MLP neurons of a small language model. Each row is named by its layer, matrix (up: input weights) and neuron, and shows model dimensions 96-159. Each number is 50 + 10 x the weight over its row's rms, rounded and kept within 0 to 99.
After each neuron's rows, "fires in" lists the words (lower case) most often at its 100 highest values on Wikipedia text that the model never trained on.

L8.up570:54 62 71 61 75 55 66 64 52 49 46 77 62 43 40 49 39 66 50 49 37 53 58 48 51 43 26 68 53 56 53 59 54 48 62 52 56 54 42 59 43 41 53 67 50 46 57 67 44 46 49 46 47 47 46 60 37 42 47 50 48 68 51 46
fires in: "he", "she", "held", "headquarters", "who"

L2.up747:43 32 55 56 47 53 46 64 60 45 54 38 55 43 49 43 44 48 37 60 45 50 47 55 44 38 54 39 46 49 58 56 59 64 37 38 51 50 59 38 53 56 37 47 58 48 42 59 52 54 63 47 75 71 46 52 47 45 56 37 65 49 52 64
fires in: "that", "while"

L6.up538:42 41 43 44 48 29 60 59 56 40 56 54 57 55 52 39 48 68 57 30 58 52 41 48 62 51 34 57 55 32 53 74 43 39 55 60 35 56 31 48 55 78 55 65 49 50 33 55 49 63 52 46 47 51 57 54 43 45 50 41 60 52 49 59
fires in: "all", "gold", "atlanta", "atlantic", "atlas"

L4.up664:39 44 69 29 49 35 45 44 44 48 68 46 32 40 54 36 42 44 58 61 57 58 31 71 59 29 48 70 51 53 55 41 44 35 33 48 41 64 55 55 65 62 51 50 56 46 68 48 40 46 48 54 36 54 44 53 54 42 53 57 31 70 54 38
fires in: "first", "last", "2nd", "defeated", "jimmy", "appearances"

L2.up27:54 44 57 68 41 63 55 34 45 48 62 54 57 58 31 33 64 53 52 46 45 52 48 64 43 47 46 25 44 52 42 38 39 51 61 41 62 42 36 74 49 42 40 52 59 45 48 38 32 51 49 56 54 44 38 32 45 27 41 47 52 49 73 59
fires in: "there", "them", "area", "uhfffaoysa", "canada"

L6.up289:54 33 53 37 50 55 48 70 78 35 67 55 44 48 48 56 55 71 49 44 54 64 50 51 38 61 44 65 69 49 53 36 62 47 50 48 48 50 51 55 70 50 61 49 53 54 50 44 45 39 48 64 50 48 45 52 28 40 68 42 67 49 45 51
fires in: "can", "you", "people", "father", "himself", "self"

L2.up84:46 61 62 38 30 52 51 47 56 34 49 58 60 66 47 50 49 52 26 71 54 47 45 55 39 55 56 66 38 50 44 42 68 52 56 38 49 58 60 37 49 64 36 59 60 51 47 46 58 57 58 52 44 59 45 49 36 44 49 51 50 50 41 39
fires in: "6", "7", "subsidiary"

L2.up211:58 50 34 33 54 53 48 49 41 69 58 45 58 47 57 55 46 60 45 59 53 59 59 55 47 33 59 43 50 58 50 32 43 73 49 51 67 55 48 59 38 48 50 55 53 47 36 47 50 56 39 49 43 41 46 57 39 53 55 54 47 48 45 49
fires in: "died", "la", "riedel", "qualified", "last", "vinyl"

L11.up167:52 40 61 50 44 50 41 38 60 35 65 53 67 35 48 40 49 48 57 54 54 43 55 59 39 65 52 51 59 42 38 30 68 52 49 38 51 49 45 54 38 44 48 62 56 61 47 49 48 44 52 53 45 44 66 48 51 45 78 55 65 80 47 55
fires in: "to", "took", "together"

L4.up493:32 55 46 38 50 47 42 59 69 54 45 53 51 70 58 33 42 43 35 56 48 52 50 40 53 57 64 52 64 46 44 36 46 71 47 35 52 66 42 49 47 27 47 55 73 42 51 49 43 55 75 55 57 41 51 50 43 46 44 60 42 38 51 53
fires in: "after", "before", "without", "while", "records"

L6.up44:54 55 51 65 56 43 46 64 43 42 59 62 46 44 41 60 72 42 36 48 55 55 45 69 37 37 28 53 44 46 50 36 52 47 38 28 57 41 54 56 48 44 65 59 63 57 48 48 64 58 60 68 35 44 62 44 51 29 48 60 50 59 57 41
fires in: "when", "that", "which", "wife", "if"

L2.up744:50 63 57 38 54 50 46 32 39 56 30 51 63 32 56 42 53 60 31 65 53 55 52 50 53 64 72 55 65 40 27 35 57 47 23 51 54 42 53 50 49 43 62 57 37 52 63 35 56 48 34 39 48 48 31 41 53 32 60 53 43 46 61 52
fires in: "0", "5", "8", "6"

L5.up65:71 56 50 37 42 63 35 44 45 33 51 44 68 40 64 52 47 66 36 53 46 55 56 49 43 37 60 72 40 36 61 35 65 58 55 49 48 42 52 38 43 45 57 65 45 33 53 66 49 43 20 60 45 69 52 59 41 52 49 58 47 50 33 53
fires in: "used", "served", "worked", "working", "spent", "trade"

L2.up715:55 50 29 55 38 55 53 64 67 50 35 29 62 30 44 48 56 44 34 65 56 54 51 58 51 51 26 55 45 46 55 35 55 44 59 39 41 26 32 45 42 43 53 54 59 47 47 74 41 54 47 60 56 45 49 57 41 53 45 49 47 42 62 42
fires in: "league", "chief", "band", "if", "landscape"

L11.up695:46 30 58 61 46 52 38 57 51 47 43 65 43 49 39 49 51 53 31 59 50 42 33 50 65 51 69 46 56 62 62 57 38 43 50 43 55 41 50 53 56 55 35 45 62 59 51 38 33 63 57 40 54 52 52 54 60 39 62 35 28 48 55 51
fires in: "states", "institute", "described", "orchestra", "connecticut", "transferred"

L4.up263:49 50 45 46 43 46 58 58 30 30 57 27 43 54 45 44 66 45 38 36 47 47 33 45 63 57 56 47 42 58 41 54 53 64 59 40 43 46 55 43 52 39 42 64 51 52 54 49 43 38 55 45 52 32 56 47 47 39 41 41 48 61 40 49
fires in: "that", "it", "people", "its", "succeeded", "according"

L11.up374:44 45 60 60 34 44 54 62 56 39 47 75 34 37 57 43 42 50 65 41 19 61 51 59 39 53 34 51 53 30 54 59 54 28 47 54 63 38 55 43 59 74 37 60 55 31 41 33 75 43 46 49 48 60 46 48 42 51 59 37 54 60 39 43
fires in: "to", "not", "helped", "elizabeth"

L2.up75:53 31 57 32 52 50 62 55 47 31 65 42 61 55 50 56 52 47 49 40 50 30 42 66 58 58 54 51 54 57 55 42 58 45 64 53 43 58 52 62 64 66 30 63 54 44 46 44 58 41 49 48 48 67 45 54 38 36 60 54 50 45 51 53
fires in: "total", "best", "apps", "headquarters", "edition", "justice"